Part of a small language model's weights: no biases in attention or MLP.
MLP neurons of a small language model. Each row is named by its layer, matrix (up: input weights) and neuron, and shows model dimensions 0-169. Each number is 128 + 24 x the weight over its row's rms, rounded and kept within 0 to 255. Numbers have three digits each.
A block is one neuron, or neurons of one layer that tend to fire together. After each block is what it responds to, as a language model described it from the Wikipedia text at the highest values.

L2.up422:087104115132126132106163119144113125124138145119128118093110131119158090111143162168098120146154145119147102106194151089168107114122086126107147148131086087125134128116099150098131141136142079071115098149132136117139140143086109152123151136127121136136099114117142183115152132167085136095132139079131142129108124125097102108146121204133124136108127143111127111183160131122096122150122141144127076124129111118132144166125132142115097146146128111127143160156160131112103160144115150121111117187148130099134133143
Responds to: Word that introduces reported content after verbs like noted, stated, argued, found, realized ("noted that", "said:"), plus a few verb endings like termed and boasted.

L8.up82:100103135147128145141103129120098091144132136105140143085113103136147125150149177170099147140127149112090146140158139075148105126124132112170136135138132109144150141126124123146160132146135158092116160101104138096175134117167141144110157125135147127127112169111134125139175135140089122167120116097149158181111108129107160080145091078151151123121147145141159135111147090102145106117124136126111135097141117110153171170138136140090140106145151117108145125121145106090151141117160154148111098134151084127114103111
L8.up289:064138134095100137112094134110140107121150128158137125141104180119133151153101154126060175150127111142083150138195118160126108097168135093110131158117115140147135166129118122129100129155148123116088085105137125135189102175125139117115142151156153104139104112117139128119135122088126152126118125124164113129161116092102125075107090114117129149148108146118132133157173137127114141091103138135142119107095084114122126139114129167140124121170142092107132138125163140179150103098181160165112126178104122073135094120
L8.up325:140120159175180111155120157141120104181170117100143147112115124123138115111165108175176134156100105085060140135120166140130161131139145130128138124122130147100124127106134103138142126151138133082108153127136145125141137093175143137121127112138148110108116174122129152106116138120151154142116109115167155158134089111125081119105108068160150171109134173120097104103128082135139112069149091170103124106150115080148135110111112154111178084120129136136122130144105111121118143155116139140164140145128125124121090108
L8.up1017:088087140105158104132141116137117108127156135134129126103092142132124112118126153173087177139133138110120085139145158154087144137105136118142139158149100125113088123088170151088164138104128117100124156106153117113168125118145113157104118124131110144116142089125122128105135160179076119167108093101141131133129113098143098135150133168161143156125127121121119171175116141086131140116138104145120152093073080132082114123150100129082187095152131117119117140127148130100094124136147153153160080174124070115168099149
L8.up1358:099116117158108152090138115086128128121189108174119120118117166142136163161113160111110150106157108136076127099110146133100164167141139109173101071122109122113116117114100133137143138131108136122087116098132133105162125083141101160128138124149131132123130139157133134124144112098120129142134105143170108134090117105124117091097098107123108166104121161137112153137122047124081135041140139131143125151114119158134084137096090171104134112099167156082175176106158126102121087102120173132127103154137125166113094114
L8.up1474:148189119133121109123118139139120071099186135112161134125115170117142162123141132139105101113119110111110126179136113117156167097125144119113157098108130120118122152103096134145108152142139094149164113098112115114181141138131123118106111121148133145139080119134119145096104121150109142153120141090146137137121114123098158165153165121151111117088136121156157122153101088112088170115092145135172114142134124134126098144090115137092187122156128125097096181092131091118133169126185122159120105135121112154128109132
L8.up1910:120135159120090143148128120060128121138147094156108135140057152096128123115124121134056127144110114113143133143129128118138111108129133088129145085136159124110123137095120102132114146152146126095124110125133128126146110128174151161117161162155136119119155135110150179127117130147104113142142122153141131126133106144124144102084097128127101137110127103151137153148117099137135186063109128121084087087143119116116105148087123158118156105111158078144134131154148095102171105131118127148146112132131090093115107102
L8.up1972:103133086126126188135132169131122130121116121119094143141131104096124172166148172151112171083134136106123136142170159126120120112152145130147138133083154151123119129145116108130165102122131160108134116116124150108142113105108115127116103118169136115151121140134093116137110124150112108116104084137118107131115111135078142090096087122099117154146106124116122177142116100140136104107121159153144124147133096133141124104166122145090150103150142125127130146140168127080093135097126164145113125166116168144122124143
Responds to: Plural nouns or plural suffix -s right after a number or quantifier such as two, three, several, e.g. two sons, three tries, boiler-s.

L4.up26:141158118086144133130152103136124134113144100088113115093117166080154117055117120100110138099175111120125120130156160144114096122142102139114148149119122131144203099117100123099112112192108132083119103178109100086152123110107122164140140147099114132117138167131138129172112106101122132137107090076140081158103125144139120150097169130100150137161114110088130116143114127116073168135119140128111098119136067104133140123124119133134113096158135132136138131140120151154192135177150151142104081126144114103134083166
L4.up402:078150126158159095126121124127125107103138143149176142158122185149097131121132136150112143126091097112111173129149169132168107114137112146141092119099121143133160108127131140090141150148092104142120129136171127052118095083156072113096167124091131117146110149093133145139141170122121108148104139136145096142150131094101108133074089140120128188116111110147119122149127110108119123117101138096095117143151090161168133179160115162176145134123134132164121104146067095109091120118144141166137152135112118115140088134
L4.up531:090166098120163103175113163158144165078127115122119136148163142136091134122144124147135127114147115080122108094191156132143140075108088129103106150136118092126148101106152164115111137122131140140121115113111130136131139121127155112159136158086160106129125165110184118122134112124143116123116107146106167162134169121094134142168144127155127119153084140103142158172121145124113072117121122138107152134118111130146152133090100204133129115153140130161123143124126106155101168127136156109123144145161139133115139133
L4.up1614:155145096114100157161149152119156079144104082127168137082126145136073129126090133145099162145148136108140083103186155109175057120119120145093139151143169136158149129158164117111118111152108144098121149150123122100154135127127074152106147141153129128134083151112166119115099137130133141126158096130100105144131134101144095140132130167088067186134139137153075088165143137129161102113128146131134105121133101114149139149135156161068149127104105148149153154169092154143124132121148142141146102116102116167117127158
L4.up1633:153163122132130140159130120161157124131123125133136151095121096109121130103137094170111142084137113121121139125129156094130096138136119156143173144109078150139109145089146149132108110144159067126137121131116155103101115166136111130200122131153101160137120092074132115092123139130137128167156116062088088159181138125123114119122159125128146223128137091151095149093127141126155127138129124135148100137125152153121169114168099158085166122142123121136157111170162120120116151152119126122133126128142131144141117220
L4.up1775:122128146160132135152103152131139118085169129123128127107137120141083155125152131163096148115163123142118113122183137138159106105154133158138209154121121143144140103121133169128104101124094158139114139156143097085115142111085143148165158175138116137109111164100176116117144167151109098092120103098147125152116120073108117143139139130154093156150110132150114134155149135107107175110148104142151124105137127163148120157146115157144134094088105117141107146137104121143106098148114204093127113186141124138086104159
L4.up1790:119103064152135144118119139211084114127161116179144108128099094138068085110137166170141119087128138153136119142124189134118136133119108137120136149103113122096120123106100143104100139161119104140147104098138118106123155108109125100118090159113108141130120106141122140116172149120140131144127114111117148178098136120123138138120143107099120151145109083144113126146108133093145127117093131146103103158133115110140163144088101154151157156141170115154151112138102136123112141109154133127117131142096121150135118154
L4.up1805:142086131111135125119113132143125119163167133120148109110121131141074148115139116151133139103155126107122168136144150160109118078117120136117156130123116139131082112144128128127087139145115153124164124136128142087165095094112124147133151103141133112106128100112120174115104172129087140121153131079043105105101130126085094161122163098142132155150143090161140125154094138057110165140153122108146129089157118113132116111131096133111144101114124139151138136146127138138085190128140155163109123097097165143083130134
Responds to: Fires most on the colon in times such as 4:46.26, 6:31.6 or 8:07 pm in results tables and track lists, and more weakly on word pieces inside personal names, e.g. Schu-y-ler, Ni-z-ami, Kl-í-ma.

L8.up560:128090097117096179139111156118116095144144143164149195105113132127080126096119154138116132135077147099106149180158137127125119093130109122128149134141090139141134139141117134113109070142131135107119119140137147084144091128142158122138103133180162115142132147113151140083130139147134171113120094166135138124119115125100146104114155118124175113138121162170093167174179066129176151101118055133126110113121104093112146130130094110121168125121125092137111129171123158145120150147120092128114117148096109142119135106
L8.up608:099119157132109163156148122139123122133153141166173118091136113118088103140120155115124159115103156126114129151144108112119102123114145122097176144130122119171154122128150114119145139110139123100109122140180133129135115099122097148130092093138084138127123129088140125144128110149085123167144160131111154137150165153126134124159108107110095139152102137128115139149128167076124143177105127111102083105139114143133135186123166152131145093139150105093145122102085178153109147129101155146111087149115143141098134152
L8.up705:135095126102160147098160102130095109090147162156133143118089135127077175154126139128125125121160123127130110146140160159097109127137104171097148127112140118120130137137119103115082123131140146106110147115124093088139154129086087095089153139095130171150126140113167105093120143181115162136146089143061109146126127087129125105112129153126112139106119172162139101106198088078110155137141133095110080156133098113117145126120077153088128161081136132117124108104139119122141146177116092119147126121123123101108174108
L8.up715:099105121144152148112145109128163129133114133131123138122120115142127146115081152109137135105112110092148110151119147109138147120138142169134150150145123152186139126127145125132118063145156154109116148108120143131174144111127151109094100167091108155150125146126146136123096129151098122130094120105129138143129124122093146081131156150096087143127133159181090121122124116098154116116158141146117073086181105167144128113137152130144137111126117130096133086165150110144163161173129132124178091166114113110107126136
L8.up1003:152151117103147088097111108127117109169156113174120125085162147121120148137120108146089146104139143112091131157091139180185152120155089089092130144148113105177121130115096161151119099113138141127088168160151125116156108121153139129138094150169133099143141150133135159120124127141143154111149128132144132134143128126115116121112122168176116091128123163150145121146105161109106136105113115130140114096162113175131110110126130131122116096141095134157090138123134128137071122111147147184100147099124086125122113161
L8.up1011:068134131111105140112161183125145113130185142123135132162121102096137107129125124105128131162132152102138125118123142111138111097095117104120081135097131136199161110116151152115124130093129101154101084141143125100104143135143133108138101154140100162203083112106141108127117120156144109133133085125080102181127122137121105106115125123181135083159129155085100155157145137105105183163154119117130135101149106101173128169101152120125134128166128144128092122125109097104141145100137106137112077126147086096158117137
L8.up1408:087150125135115103131120146150128160145136150146117132077075131109080133136110146128120114162123116153126111147135090113131089103151099172106125128127130069179176128143128092110077126139117137113099074120091119162146144142104129154127104123123152137138100139112127136107144165110152121144172159123110093139098131133140098150123120119110102115093126152180100118122188118112092139118148102106147071122102085140157113111173126131108113103117132159158128163168123129118124189100155153123113159121135158123148156111
L8.up1742:128115142125126143125116130126104091117159135134141140121081120078115116098129152103092100105135132132146133148129161099171126096110133151149117128119112137157157144144132101082097114170122140099139113097146130129148098128139134144125085124117112156114099157114102135127097166159135092147134166105153070150103136133166095088134138153125151104085132139112107126186161135122191140129115115109136112044151119138166157140168127103187158133148151130091113135145137141112140168108140148143120132184146140158176145132
Responds to: Closing === of level-3 Wikipedia subsection headings (e.g. ===Albums===, ===2006===), plus weaker list-item dashes, colons and hyphenated spans like 1973-1979, 18-8.

L4.up104:142120118146139134108142108120134137138151130156121107072149122146106124149145145103089157103117118115120145108121132154083091125146131115134162123121108132140150170100127180166131130119116163123136084111127096132126109129125116129095142146159127123130075135134107115132114101128101136119114139117118152068104156121081035116098186144153094091126103132109104138137137116099147140117148127107146132109142102119144111133089094141120123140113150141119099141126106134190145124137159160118135141147108135112131148137
L4.up267:118144122132100125083145110192108106129109073159133147122127136105113116144153140172124158139168175101134138127156112135106123149123093139118191171102141190189092147125126152135163111129147111111101088177141131115127115131134076100152162160161103144120126127137186109117081105157121111117154157137141116143128106116152144153120148175146142169115098117135141150115127112098114112138171137116142151120117116158091126102128150141157120139126171105159095128129108142125130136115107094145147104142108127149137104099
L4.up678:091115102106165135140123121119145110105102165133110147100140135175104114126141140088105132138128108104117096144144129077120115131152127132135144124141076060168127099111176158122137137080112092141088115097107157107107076144122135181109098138107154131130150131123117154105138091131098132103114117126139120111079127136102108130168129136117138123154116147161124146157105102149106087142135151113152114145159107120109111133141087140117115157125106102154083131126119161164118096164147177125155098174159138138100104147
L4.up688:149132139113106130106146092177119101137100123166155141121155129141128117136116145122109173115134132115128118128136121118117150134113119114135149136100112122157164154088122171155101147136089074118137134124129125125145093124103106152137166142176143136174091128127173138120132103127106139142103101131104159132134097106132090121081151167153105118168109118084105134185162127111117128078094155135132131092122114095163116116125109123126110151125151136125064157157136125115160151100134141120121130148130148112118087159
L4.up842:098147120185192137166182123079090152088144156155162142137150155108112070131135126125134113159131126110125118117139101120120142127143141099115175089127114121124135164095072137141133152156150143094138132112172109111144122194088065140126098151151157125143137120120134127101144125158064130129128117142099138109100108154103060104102134132173143084136133136149141126137109135077130131105110130109154129138131154092114105129170178126112144139153105120091111142151116167148116149110111148142145139174077118113122109133
L4.up870:158111123146138165120132101152164091136127150142187124135100168164104137118112097148083137118132144092139108106164170152127139121107129125119162121171144120104115183086105122133093135108138124148111130099142133125146122139078143141147081117137142142141141109100114176125138104158122107124112133131086168156123106093122091146120126107148122124167113137105126118179097121126135145144112139132113089129161085112168151135117165139163103119084094121111108122137114132161093132119116102130146149159131147138102103137
L4.up1284:144109067111127131093144131087145085124116111118153174112072150156101102118125159142122132127086105089119139146094134146145095106117133099135103094167107096135094180140092133109121145145106109130140127147158121106163125139126106141124114132141128119132149110112116138117113111117150118141117141139075112147098127073128143112110118103122148169130110143119111159118139105101154166114078138095145047132157133163194121142107148161087159158160171107147115140165111118158125075064154105125098142103118136154111138111
L4.up2002:095160124109148128143160128153097137109130151138176113151129153114120132098131126135105124086122161106125111135163115090130150149197107097092147137117106126129085137077083142144134120140103171092102147117147105080164082118109117175104110117106140148147126103140118130143126071112110133189164122139054155121150125090108125164130148149134133148124116117129131160147134121081107095104116139147141108100135121132148103102133096127134091140161126112128159150113145136143132124102130140138103069154104132081130126141
Responds to: Function words that link a second item to a first, mainly than after comparatives (more than, slower than), plus along with, as well as, or, and, limited to.

L8.up830:103138136125135146158167127131122117139184097164107116128138098113101187156153132146163135085107152123111110116162105106147105121145140149143152121079099118111124170120146164113159070122179131107106113140118119117148114101124109124111127130109168152152121110152113101123083127123095135152157121121116116129065126152109118100119147106118122129156094152110130171130199109130120134133098140106143128133146142132129137121100123133093130130097105154153101149162155159168143122127119088166115099122138111172122091133
L8.up1048:148107128142146108101160131154150135150167106154163136087156114177089112126138125176119128110131137127128134137165178132109158103137121148133138133148100119118138128094058123131133091165117137080138171175172141121155187160125045129123140133168131106160117127151138154147115119135141160122075112148091143108108136134114090131125141111115124125132095142156126134115145079120108153111122124100126099139163117101154158146178151128160157132102134125156139118142081136167080143085163125127141071107130126157172116163
L8.up1216:100123123138138147138129112134097100129133096140145142122105138178115149083107119145089164128110149117101098133136142144128106140104123111147116139119109157163131136094125125117108072134125109133136120123131103155128164136107095150102116145125120149146098139137115091177124096128131142127098057130131102098089147148111124123124114098147122105161095116131117114140095148082124165127141100132128123117113126125135156166106110141137127089132158124124104171114111160092120137111137165147156071131138110131164085092
L8.up1298:120089130126178115097140147126147104122107097154141145107120082150100095080147155120122128130118100076137118115134101107143087131140124110093117117102105129115099142101115142185119119153158085146138114131139122112131139109087085110119130154128118166184095161134105101133152087136117188162184089190098131127114146150146105112067098120155122152129103080090090108138114074113117102119088119100110104131197139093158143153105111144122158076129173143109100157130106127127118099131179136113102089138151136176144081143
L8.up1502:097137132137178130155175123130153139140164067137119146119106130124126127116182134127119120154120164104127137107101126182103128098141130149106153135126116145141105154108109179102192116173145151119120121095138149132107158107127096152146107158101147132141116131108111134115096073131164111131074070140099157116142085137141105109174121123127120127143084113100101135127097124129135166120144126129087129141196134049121108127128162107118136147116139132159143118104102136117083168109169138125136135119134094172132080129
L8.up1614:132149110135139107122190124141133127152099081154145132139138157110155105115148143107163143101143165163134142160153112127142122121113125141097152092112121111134131126128083172147147119122178103117120128103186125143084072088128121132127128127124167103123105133124114099127125091141140137145123109145155121108114125105113101107132164109109139116166099101097115171144167137128105158171129088099117127123148161091134118104131115139137140126151168128131126102110111145120128158138125081152140117123136098156183135137
L8.up1825:117162108150172102163160138125083147172126130119137118147141123097145142108162124187095125129161180145153131105146109090154096107160136135078119092092079102135123157118109165153137123151098103113121150110125122141108101095150104140125123141121156120125124140154136117082122105137066153194149103156118109128102103127104113090120175135137133107148102119145119148127134158083129119124176137104134125106143107112121092109143090102101128129166156107130137147131118191135096120139122144167113078075139096132159121127
L8.up1904:128164144190141091140158074160130137145149098175091137148135151133151144132134099145084131106103120076144145133117117132124124097147105147171141086077118148137122174086105121126176128153126123085127119116143121112124143136117126158131143129175131129114104152104152125137140136164129089137111099144115110127140117103114098081103142121083126103128106140081132206161108116110115124148097148116130128141162121121111139140136165157087134109113159099109137134149120105071128127099151134131144151163116139141159122143
Responds to: The pipe right after the first cell of a Wikipedia table's header row, as in Club |, Event |, Party |; occasionally scattered prose words.

L4.up51:135119141156105121108109095148137133147100098126163139106180134119146147124157122165126132128121150118165144151099165107116110125099132128135098158122114143214103131140082141160112116143150132124108148145135099097124113132176105137145147137114140133115134161094128151119119130134101125132119094156152144155138115145102114118110109112062128127094118171140074134144138173100098170153143148118122144082123098151139137152139089168119125135132110161162107148155113109159146152155137157191142128109144073144120120180
L4.up591:151135110144196128140159146128094091157110157156132126104153096140116165119134150129123131126150137143118119133106149103117118106109128131116106108146128156169116137112120139138137096156094112128122108092199101081150133146127151152133120113159124165128120159123127171139129160103081146159163100165089089163089133092114093132084108148153107124145103130163110097122134137107123148118121128127118099137171119107145166134129104125126150114124116123160123155138117192116115130144104132157115157153081128138088114153
L4.up781:092180128151134104144130142137109134104120132130124155089152106098135163153153106113103139120152131117141136133122099142091139138103139122152147073113132119157190119124115141123142126113128113152118121208115079109116129132127142120148096124189111167122133092101168151134152134151140132122142113155083114146135169126112112099133103152103115135121111168090165153114157119105083121134151098104127145160142107096137122144155128140128144121066139100120100203129103118097109170126136114165161095143146085111123113147
L4.up987:140139120160142097163165141140148097143159111147120141088127125147131142119085156140140170128151161089162108156165139118122144131166118159144162111114136150112163148068091128141119122153137132119124129143154138097122138128130109132126130138132122097110082135138132076081133106156133145168150086144103138124166105127133089127132172125152094125141073138109129141127161127121138184131088167110153079135137137112123125100132180132116134118145136121110137135111083175176095155117140170140184100126112154130143094147
L4.up1122:116120106116168118131144095121192087123138131142128151116124164156133133078089145121117123129108159108095130120166156105146137089118109133134125120138140173096129166104120114139168125119164079168125155159130133150163100135120108156155140106143154109138125192110111098105134152132152144154141124135110100139093100130124104145105130110091151140158117149133130111162110116150086139141107148113125131089145110127135162166139103138117162092093113102154159114102130114149126113124139097141142129106146093136130109144
L4.up1210:110144134131119099094146096114093085121123124131139134123151140112119145128158179154077166112139170110113112141122136132105077127093111145128110144154109158163134142105099153095125096163117143119103134131148124126104130122166111167149150108152164143129085144161125167166140149137164157125111140166114142159114073102129060111080092099132104078145083140106140149198143135133141139159119103130119103150136112119144175120106130154127133084142111129139136132149111152165109141108103133117136134128126111159124063190
L4.up1214:101120118148151183137159149090146109127127084138149141144129079141066134158124125135098145152137122123174108155114155133150117051110131133120136114150158117143150142128109155136161143140126139119111103128167094118144133126113138185069111139117128087133134137113138183078118092121093108174140102138072068100094123113129116125126125142143136154129114175146116136147119138122108121122108119112113087110126063127132116137091081149077125102091169109155179132117106170112119150113135115151115115139112116177100106142
L4.up1233:134104083088121135117111143153153125133128130198142156123149147118123163171166134115092140121081150121118157113118172096123106126123147130112109140163131125140112105134132127134112129129140078115130140173157130105099101079150139180115112128162160097179143165109126159090085126120130135103158113127086090134117144121140104088134145146147138138157113137112112149114140153136113110141136117137159145140146084115107137180089128141081143114138105151196157136141167111123079151130151151122120125078124160122092134156
Responds to: Later pieces of split numbers, mostly decimals after a leading digit in table cells such as vote percentages (5|9.7), plus ordinal suffixes (1|st, 2|nd) and numbers opening a phrase (the 30, a 21).

L2.up1320:155155115140125173171135145109130089149100139164095131132135110154147121103106134173120118170114126159130116147151130134172100115132149095173121126160119170186130140103126108161167094148142109105115139083128134072130148104123128155093159133148118123180145190114159145078131126135093108160137110123113129151109134086155132161130138123125102138114100130085103142119141144102106136115126136064106146124190120115127080138145153121133126131109090129121140114133142172150104132163091141189159146067113155151113088186
Responds to: Two-digit number pieces in tables, lists, dates and codes, often split from longer numbers, e.g. GP18, 1983–1984, $244, 6:11.

L8.up394:117129121088099127132147146097142137112152124139149168091092107108118109122152155149136178131129113162118133160123155114159116101124084119083119071132118112166108092143109158101119135128155102126125089129151158116120162159124117185150122163121121122167158091132110149115101110165122103133140155110129147147129078108132098109115108146109140134070124138094142135134126115093099145132126170122175084151121123109141098112152120091113133123190111142152105156165117128130097160105091141166134084131112168126136101168
L8.up507:118105091121144154172126138133176120132129174132150160170130137120120165112125128141153124115111091083135154144104124132152126138100165095139110159129120129195131103137138112139148136159158081103138105082118170074155146113105138151137089122118105154141132154143111164164160093142110100147090102140070123177100152111095144089126107119111135127110119122143133123165168112126127096138143133094077116130139102115145134139150109143083153123132150123139141121160146151139153136127099162165138092088152146123083107116
L8.up526:136127130128144139186157162111128097140116156171113122121124107122118133120133106140127136150093123126130146083123097160137081107152132094150124141114116124133128142113143131127142114165135113161130129089159113106130151104092139172108125117124132136175114160143130108119144113130083092134151111142087125141153134089146086104118109124112126131134147086121121129110130163090116152128164131139139102101165114115155113145148100136116114125143091093130146125131170147145116143173099155152147126122094141144115103140
L8.up556:144120135139151126184169119154076111150118120119176159122142124151136105120166119134126142164112170148127107111122141112130123126136134118147098140122136172113105124134134151107144099157112135113122118103127119125163089145117133161137106163136100141161106138136120115139127099137108132143129092139113132145146117127145078126119130149137143133149142092160106132122137133118156130123132118136144140121109132150171096146163121129129093125134133107141132127145130116154156124112076106139140076107142118132134131163
L8.up985:140153131160151102149163108118092135146109082133124129149107127142108148099154099134090113152132157122118153137121117133125143092136142116130139123106116132135125206176091169103123129192131165125143090111131089153139154134167127120136116186125104174138146131109131114108151058123137085106152128183156150133145120118140055134112087126171148137089143111103117114141121134116120082089154106126139116090154137135141141122116120130129083134107153087116079152179149147124115162113150101139124101101161113136125100159
L8.up1231:104139150121121144154151153167152096085076114112099125095146129116103142109183162166119193143113147098137075130124163149133111157136162114131112134118123157167116171095129124152139109129152124115115100144149116092116150136145127149155104147107163150174133158112118182135105091176084127113101111147152127133108102144115154118101123111126116155095126088092152148096122139164128119112124157146144150146121134148128137115154135124081102099146145128109088124129134115151159103201078138178173132134127124139122131162
L8.up1243:127134160141171127165145135170119124117174110165133133121131146098129139133172140178112132136086111105091133138120104165144158137155120107155138130157118097137108129118156100115148101123122120094136129132132135114117117169166092114115143142108141114139133143169153163118125134153143143107104130160125095101081133115154100144118136127106123129111118169093102127152120140111140158134142125129108173150141100125146077133124105132140125111147110155139072109145135094125129144112091104167142136116123144153187087156
L8.up1856:132135094135101152144144116150085141120131153129201127153131141119137134129095146148120167125064147157099120151114118147117147152094116131131108153095118188157106127131104121116115099157152146140072119165131150126142126156148128129147123165131149137191115146141117142167164108097154114123129144098123106128144097137155098142104136119108103167157107132149124133138118106152086114158149105124127173121153095143122126114125122119135138132132131140138091148115141127161137141133111120186104112133127093148147169132
Responds to: Digits after a decimal point in measured results and vote shares, mostly in tables, e.g. 45.'28', 44.'53', 25.'24'; occasionally final nouns like vote, aid.

L2.up1093:138097120120106137140138134102146094111097089127105125107108113128124145090101094116122166139092142093134144103168129118176049106114118128134130139142124167167130139147092127166096128158141138137097068110116149111153115121151130153130113134159123167200144129125155125134092106106158149170137139141130118136100121105108140071087175139160098085125127157133133142142169157112134156171184101104129117088137103105138090166101118140110121125148113127145140124144114118114089144156169120145128149138126135138130099122
Responds to: Fires on == or === wiki heading markers at the start or end of section titles, and on en-dash number pieces in score or range tables, such as 7–4, L 7–21, 18–22.

L4.up60:066131144148104130094110166184118119137129112128120120133090114102138125144161131139113144083076142074129155149105151141086129124132123112148123099085079124116140122097152113153131149091145131113103084131160092133140108129145113122131128179145106130128088117131144175173120152098119101118099107102137110145141112114138113111087080122130106144124150135131143120108138110118071159114103134133126128133110068135147123098106147167096106097152134141119112151144160143134150117161142160184153092131116143133168131093
L4.up63:112110072126106157135156149161126107159147124149121138130112176153123120144155120129147128118124130128115146120131181103101133104130077117127151128139139134106144128120094152100059162148112135101104107112121100101126119093170107107126135125148145123136118137106150148145175129107141142127119058104065127135155158142141110091106103119096089145142137155093122185165084111119089117118156137145156148173122143133113110105121109128123153104128163143091122162123087143103112155157135151123136099118142127163141109164
L4.up593:065107104138113142118149150138138113151107136141134127143118121075139130145119120086143154131116137110129105134123129118155092139180123127134071140051079157141164145141131108097165128132119104113122110172122143117171089140064095140145114144121163111132123101134143150109125118108123170124102126099138097113111122102080111167136099167090076127179133172106122119103130142101120126117081087132117123081115104146127156122138145099113137128105133109134143118125154183158122122095183172110155130140106129122135136100
L4.up968:092146137159135136125153136161108113137157134173129149156124139151134142174147145129108103082140154129139114101112142121135116099122156152097096137084099132115145176127114137128098116143112136113122128114137074139131112116135130124155118135151137154148110141127134150109099157145129151120081136113157110170092141159133126148139116107133091148169126164146125131141097119116097127107133075151164160068120143118130127114132140153101145133158138135143137143130173130143150116121131171137090133162145127121143129125
L4.up1342:107146137122162133157163148128133125098129073168115134151168151136112183114157174118091171103131111123113126124121199132076118126072110102147167156142095128130164126136074090147161143147128124130111053158156093111137126072129117122119084115123125137148127126091143146167107113098116117112135123126140133149125146128120123095080109122136080125148136127115160141161123163100120179099130138103150086137116070129092134129070103119113093104099123131159137141131135120145129122078134158129132092180100154140076126139
L4.up1383:056122121146141088166153167133119134130116100133100145106125115145123146140140103142158114093160121100128129142159128092116109116116106148160161154114076167132130131151119140134093139116136130122114095102134126101125145135142109125174091150095165123108139106111130128133114136131126148132069126119087129167149103147082124100128146116116115135127144149109149119116157113111123163109137094114165091086102116122108138119073148132101119117123120166177136140141106126176171151172144179100138113155137136138172158078
L4.up1631:112145101113136131099158086128122123173132121120156118108101171117146159069094136124136119128143130125121144151088130129127136110125115117084105124061069150121130150137070089132121115129175108099088167103140105111139093171098144132163073143125144141142095136131150131085162104139159139127119142126130148152141097151105128128105130141101109130157098145119078123138143115118142140117119124123072148131152125129128125119155135111114126109122110144121139132149155161103079081094162148153131140130142123154148110135
L4.up1764:119149155124117102083151174130112118135106143140126119115141115096143129116132147164110128123083119093084166159141158131112145098134122126151149082081133143136160112133115150116120130113157157130116097102150071104107109140149150095138107150148114117135141102108142139108096123113107146095126100116147136165156108126100110158093103118110132172152121147106156145145135125141123202065136107119132088147107127168114100132141124222154149158141134110084118118118134104095175129101115112164149114112108109114129145109
Responds to: Inflectional suffix tokens, mostly plural -s, attached to a noun split off as its own token, as in diplomat|s, government|s, vertebra|e, cell|ist.